config.toml
norm = "rmsnorm"
rope_fraction = 0.75
qk_norm = true
parallel_block = false
init = "uniform"
init_std_qkv = 0.0235
learning_rate = 0.00973
lr_mult_down = 1.5
beta1 = 0.95
warmup_steps = 132
final_lr_fraction = 0.0
doc_mask = true
train_tokens = 323600000
MLP neurons of a small language model. Each row is named by its layer, matrix (up: input weights; down: output weights) and neuron, and shows model dimensions 48-143. Each number is 500 + 50 x the weight over its row's rms, rounded and kept within 0 to 999. Numbers have three digits each.
Before each neuron's rows, "fires on" lists the tokens most often at its 100 highest values on Wikipedia text that the model never trained on.

fires on: "\n", " |", " in", " of", " the", "et"
L2.up717:504460478538515555556525523411491520544489448545476459575541490483595468492527519462608506481455443572444495336487408540475499503514506543476456593519576524454531502512424501495394461509449502539481502472524513626424533466552531526553559591437486487474469428482473593568526460470514531480
L2.down717:506502539516519428456454495536482545574532474496580512483477531464591504576568464553485512513542478470544563569526548497481567490481480572459512571534489424530556494486563594531502439458589473560585537473458519498498531496468562549368452504548579490511518539585569453470545500432448505519

fires on: "al", "'s", "g", "k", "ent", "an"
L2.up946:423471540523541517482546590534498380505525579496524563440484467454486542538470436474503525481560596494439537491548501519438487494625497493513494569417591451404531456591439503521386503471508627531541525428426490477460496482454518573503552513445475510444442512570476456536519415514506510581
L2.down946:558522457468477438560501507488435550539434526540527499565509529434580485481485540543549376468414366472465465550468546524535545473358500461573602497520457448517571515523594506561546468517548461403484497464555510486485518503556456415557440464540468434511590524489511468453480585485494448476

fires on: "ist", "ists", "ate", "y", "ly"
L2.up756:491501579497384550499462437377517427481374543444450557455464489522527470456489499530528481439550505545530544571511345521469495517480483423566526434446469542509535489503502574424517463484496469622513479541528495530479462459523502457422601437534571514559460510485470463373558673445590502473
L2.down756:589490524463533505582539539477423541523556499593615447536474462595547505533516557486566562582465472469539490511539535515480473456457541528446477478497477507441427551519531492528555500430554567445560512446456412440556508487481535482431564567414459535511582540425531425630521466490470525517

fires on: "as", " with", " s", "im", "ad", " York"
L2.up1444:520569470442538476446504436472426468492491526464527464520494535530576481485617493445490479403587491438464512448447438495421594498505503537548447498487545458566473509470529520517522488487519522512455588414479377449549547440448570526504533440556523572432549542397498626472511479489467467477
L2.down1444:501462469580474539472469433483575437469488505420582519486393506530506514507479508554527504522475508461518423512495499522614541466516575462557482370585501454504549535421514537526530503463507502475459496557436523478601546397499384409441548607498478419588496537442524484438535551559468543511

fires on: " in)", "s\"", "\"", "y", "s"
L2.up1454:426510480593511487531514559444473432431437569500522513565514442483461520488535632461459473534476502431430519450547465535506462564526528609463460525496452488443521540520502477509474475410505493462476552535437461570486504570472528447431392503476477590505606547487476485421492376554544400539
L2.down1454:523459508531552500522430584523472438571495488496555578484509506546496492454531532445558573519432498521513528567534475496527461501492391391554507499463489516526517494463468539561542452469545522553482448522506565518506566429471632499538528529543498470530463590489514444585516553497561503472

fires on: "\n", " |", " in", " California,", "le"
L2.up1030:550470516461433544515510507471515523546502552527479521514486545520559576492507493506512470527418442594384538459446542446590492606423552519463542563486401517512530517490457526503592510565498547491428488566499484436405518492573487504506541543522532474530519557498581513422539463420563516510
L2.down1030:454465475461609499521553540594558512503500451526586512466537567526472445593498465486368487556468586474503495428571390433493509486521417464411367502435407459521546499472495480452478525368509438521634403493551457523520610437515538517518412485499496507557492432397484485472505445488500456516

fires on: " |", " population", "ves", "th", " people,"
L2.up763:508564468596477497458423483506537606487525555482409443477427506461517519524600494495481512407518542533601525522491587494407564348485580520436558524480495580538422487530541554510549581583563578412418505520539360485491485515494493453517523456581536540511516533532501618446500472436451400469
L2.down763:477407559445543482414550525595438448475482359511616590510516399517478511550522552551488432539481534508423399473469342528621460592468522488482407502517490468454665521417452537433494440453518513509533492543452549529509544411580437531524575416456418522464474507477577450513478516457454550498

fires on: " to", " of", " in", "M"
L2.up1785:488500534523529455556541553525557582573529540518493520592459503463449532505547519540544473420556498462611508466519558521514495438526479497548448534566591476425474528535532419459585494477506516513521490557474533600556485538502530594417552511520590516480555485485447487477545540464566422604
L2.down1785:563625569456534462481468556509457482497506472546473549430683528470421444568512507437452517579473540531508561595515446445513473491583598588575561527525599472465521510543560493551431431533488543541535437433416436405479457508494509522453515469493443572477446592502581474569556488528520365592

fires on: " as", " and", "ak", "oot", "\""
L2.up386:438495507536510484483404380441492574521525457470455512556464512524443457468490520407470451489610441444472570455500426558436476492497471472515475479507537491409491487494473531484443648523584535449512552475552430518534500526494495523474570523492561466601452497503403447512422479481535561565
L2.down386:570425428468475482459464514477498532478424445491511489571531521499502505539426520521440464440431543493481457476574453484554573504506535530548453519493497549529512608540477459498508437413580473478471528462567485401544471424488536507503447591536455542563542460512422539549429483491552444469

fires on: " and", " of", " as", "sh", "enth", "ch"
L2.up206:494433552507435598455448460571443475537522532487549464485475584530518544466466458535466502552512599566491521388515504487434504533526427486552626549613556442535546466508513508577425513514459437407480499478499425528573488469471566539463517529408445471465492493547598504550584472477399413478
L2.down206:454468459545486475516430452493461483458448442482448558420550407545539494629646525536555599569527458423431526446452522517551479515407489476418546469431440428488475574439493486440574438481597530591468497447464507429477484508413608482462502477520527504546554441557426469429531491551584414518

fires on: " and", " to", " who", "-", " time"
L2.up1888:490575484481524578513520422530528621440467507557483535477447476499520552544370559433539528480544573449500636492441645460527477527558566572506506464471481478507538465403403541482527520473590505438466453512528453549494498448509510456514504494505465522492479470438548492503481475525457551480
L2.down1888:442489526594517467477497553496482543481545459525499503473547488500503518480548435524414434529503489526517471518553476495477483568446442515463508532493504572423528547415554458546386403470449577546526579518471459519410522556423475550498551511593475538545568533508601506481508505515583513522

fires on: " |", "le", " by:", "u"
L2.up293:454572607519462599509452471441473532628455524443512589505385453570492514581457522511624543432476451536638382569421568577534439470541540549495505570507466487487503496544502544464482472470498581552474434538431470513532522511586422587528532466478512458413509528460471441565444601581519459610
L2.down293:434495493498497535531525545441484567466483566492512352490445500503563516434510445517495446580438493418585565442571511445414538493496467483422542459551605509418495506483465434386519481493523410549510526472452547533469403478483475431447463639460594473517452489532529559516523435501426512420

fires on: "ad", " Sch", "ch", "er", "y"
L2.up496:528536586436655578497524583464502536568565518505520525534492482476553502468506545534441534465466504486445496567512545541545490480566508445566566424457559503544474478512534461481470611421570532512619565546454494515530524403504575458533604472494484390588509526491605439400446565519521444504
L2.down496:523538432524385483576457511505520523487512492462364528545623565477474523519531585464524600552489485487558557474439455515500474452581535462529451575460534502570489567523509520548426450423443525495475502513541506522421540462526480511540526530569499639486511524486492567502498490398465542384

fires on: " New", " The", " All", " Th", " My"
L2.up1080:460489560428561472481550481578542459606531438512554439507491556473549531459449395596445468478515525486526513534572588455531495384517586456561528502475444533510495494490534409486389576461444480488601474449488516376473509463537537473434495484484541643484420496518507538480393557517507427515
L2.down1080:590480505477613504479436573559408453549532452395386454442494462489359466409482523553480501491439466468475588424495558547493362560440486548531455467495437516577506457499511506475498506434461531489490429472515526494494501526541564542462393573393450452509404524433519533456479485533454457511

fires on: " and", " to", " of", " &", " or"
L2.up1810:576534471402501435510523573542504487431569466538480485478410556421523458477547454551578529521493545464529611520513527484492575501606479434585474427591513477500617554584452487506606432536438464536493546500537426557514532472577531483482420506451471434478514479556506636478574452442481509508
L2.down1810:516546444494455512524460494420548532453462459574485511542550431554511488546516445427522462563420541564530572485501435556532436579563576573529448427496482567509477351367493570509427523515519516578493551524414507454427487412519569529429545471465476594481461508479544534456575466521483498537

fires on: "y", "ate", "e", "ed"
L2.up352:571531627548484587586528452550538547615482554486427503469464496451561471512555541418511542520508509503603482551475430606597527490544537538421529574483555486400495513447527452525549537504479475529478490533543509423493395506466523497429589466499582491587355453543537470454436535468534446452
L2.down352:440474442419471464547475561432483456453480565507630477574510487499495427498495490568541552465527534514439525528560563487562550447493407419440512526530499516558487579561430543462492488469523540488530489517458476499528562496478489420511494557539460531480475480502497465521573499482566516568

fires on: ").", "-", " and", ",", "es,", "),"
L2.up981:521498490449501518550457476496410561505551465491514443503514493519504567482517479516474526576517477429516617580464527525492481417569483583455432512474490459546443536465486489518504503405497541465412576450515518454494464471549520542502522488562528458523544496396539459485518443512507473369
L2.down981:489484463507532448380536509455575451522475542387476519501432547390506508665422484472458522492461436485481497405419495523516490506499561498517590451531503585456564459536515456472468531494493477549511471516449511540468560545495427424543493546465549547512470457585492492512459480497534449523

fires on: " |", " after"
L2.up888:566539554526502390491460522519492578539565509505508561499571459566545503451536492455480562521502553575512511491609540445543558498616530468560463535557567518523427409480504449470548441465463492504396503539542395387500394510549479517464440443585534542448483457476475588442568500499494542463
L2.down888:470567447445417410522447387556497458501404544381546485459436405518480468536386472546492529452493511460437551578635594568457494566484504460494487466521531529534347551478441605562491487495546504495510490544451472436454474613463561487510467504417400563537545500580457493516537489543566467419

fires on: "===", " and", "\n", " &", " ==="
L2.up1302:467535496421399488495598460470419452491477505444549502418484567516459573489400476497478455440474559581507481602508607514497495500525518472438504504513503557525503517488427483502478464527468445465458433371491537497482557498527428532560570401480498562488453516487556421458483544516531487444
L2.down1302:568527528455530502475511505560476458544540453485510494558526455431456505539539454522485486472562481473508493424446518503473526528482550448391465516488490530507504546520465513462451380562432548507449511577519558554559505501518502529501462569502574550475619535505490547442511455414487457521

fires on: " R", "re", "R", "ran", "ri", "en"
L2.up1754:449514502489501505458496592491516464461494561597485511556547504468423543547503574499538505465498515531507484471502511483494524476535504519503495558513429489512548514451404520420437458467528561503396515540524519422456550475597545468543546554475511539447531480532502527534431530568453521516
L2.down1754:525517530509485427556501512537474558580516521498477524492372549505547500513508565626500469429471382538439448389526534419510482460464587549453533527605479526538555531543605433525536441531478444549506431448445451480399531474552544422434508439560485543492478507499494511468503579452453482460

fires on: "y", "al", "et", "x", "ol", "s"
L2.up332:437566583536459505501548521370452519539450548454520498548558579481445482612454507511544533464526480473524554467441573448518467562535465537494454503592549557518443506524590400469501517436482509502530515577497502592410479515470542485512479513422464507458522483537515506530483444475482528535
L2.down332:432424516504405478459520450449543524442621622479547410469474496575521509478525480492485508440558521529584509541544478563497602415530446445499589533543448561443461537539462519467466531516431527536556515551463489431484521449413568526434593455664510591478463594509450501507472487432515497439

fires on: "\n", "===", "h", "le", ".", "pen"
L2.up331:567500483448478469510527409485533530528493506551425429603494476560521644480525502631454537545514435503430461436420517456532487522519520450530521462539520523519478523552451497546458514484572494470508538521433484507447474445480536520473516446520551448442491470517528475452417506510474486575
L2.down331:431502512467497444501454406491540576394487457586488446465389463548538501546464501557494524490463541557522553403470537604494467476479511452501511455505558539562501555470492482474510500542452508448532457456468500520454432535404474532517471527434454555494523563539511534435458349559466395458

fires on: "ad", "av", "et", "id", " tr", "ag"
L2.up1899:545591522460535458407546474588510461484486413431505525525450539526496503471554521455542521483532491510509488419486464413426414534520437554519459577455456567606442464549466454498491490433566564539482426547520512456385554504461448460445475596554488504498469481499576548467457393520421476444
L2.down1899:478491614435489482566534525513489530454478591495664538600482465575489501508545428578532419505498399601390581528451499551557452443498519576502469471540541584396483514493527540572523573547439493523509482484477422536578561479497479483508479554480516504526429466536414467448541464506472423558

fires on: "ch", "un", "y", "al", "o"
L2.up843:549513495515492457552547487479544542484502474534458485466500499496478470529416502506424528491483525493526465482545487584540499493570571461589470550527521558523432422505508455516452565554533528524481449495513530508463529518517498528503501433549480367514487495433598560541444545562527484516
L2.down843:390512548610421552546557516500553598498408480562470526530574569425594497469497443538507513551433515498515518422553542481502468493528537464470462540432456500506572562526539483445514549489573465467547492402480570522493459531514583497489444468428541532511481484546481398425523481498524483563

fires on: "s", "ist", "ing", "j", "es"
L2.up1323:514513434387378327505439483423513513404450522551529572512476476561491504452504501527478440438487509626488462554530506521514464438390427529521535481404465460510549432529573469536544540471546595470526519493507463474643467452426467477533586545464542554465473446484602534423487494537473512467
L2.down1323:480512514552668590495478548495512484447526467548436455462466545535472514538450445506525549509528530511490546441504506455421427553494569460547468500507457492521476476500439476473535472512398441496425527485482528436492434530577581515516427442509542520513511578548473431472471516447464452505

fires on: " made", " given", " as", " added", "raft", "ord"
L2.up1070:552607566492448450456527517451445620500417545522483543542522456513571462476439516518505418489563542536498565464435455486575435498437498517566437553517452459537493457513472570491483502555532590526491488468476483508502551545503417480453489513508566475500519466472476545555425598536527504561
L2.down1070:462532528502466397604523468522556449509423519486594491486456456467439500546486533473487516428461576533481532512557463495491493468463486441486481379499512457439455553553496417516447536560537506545541440548558572505483485487493415509535465436562419440563499445519525483515493509483480606487

fires on: "ody", "y", "\"", "e", "le", "'"
L2.up608:468481478375586511551426529474516568494449550557516448436543408573434533541539467569537547533475457562479537534524468554451462448484505565593496509515587460404500517493532438544447437458517405523518525396587467517486466553541535482445622532482575531495525527465571441499519590520472499517
L2.down608:463508545517533454492514532525433540451450408502493501488540527449573425606506495487558452472497509509522507533477447474497558501455580543458477554487520495564549504464473420514466602570495542515507431550503494480489538450516450564528414529487469467524541531476451464649438573576439426493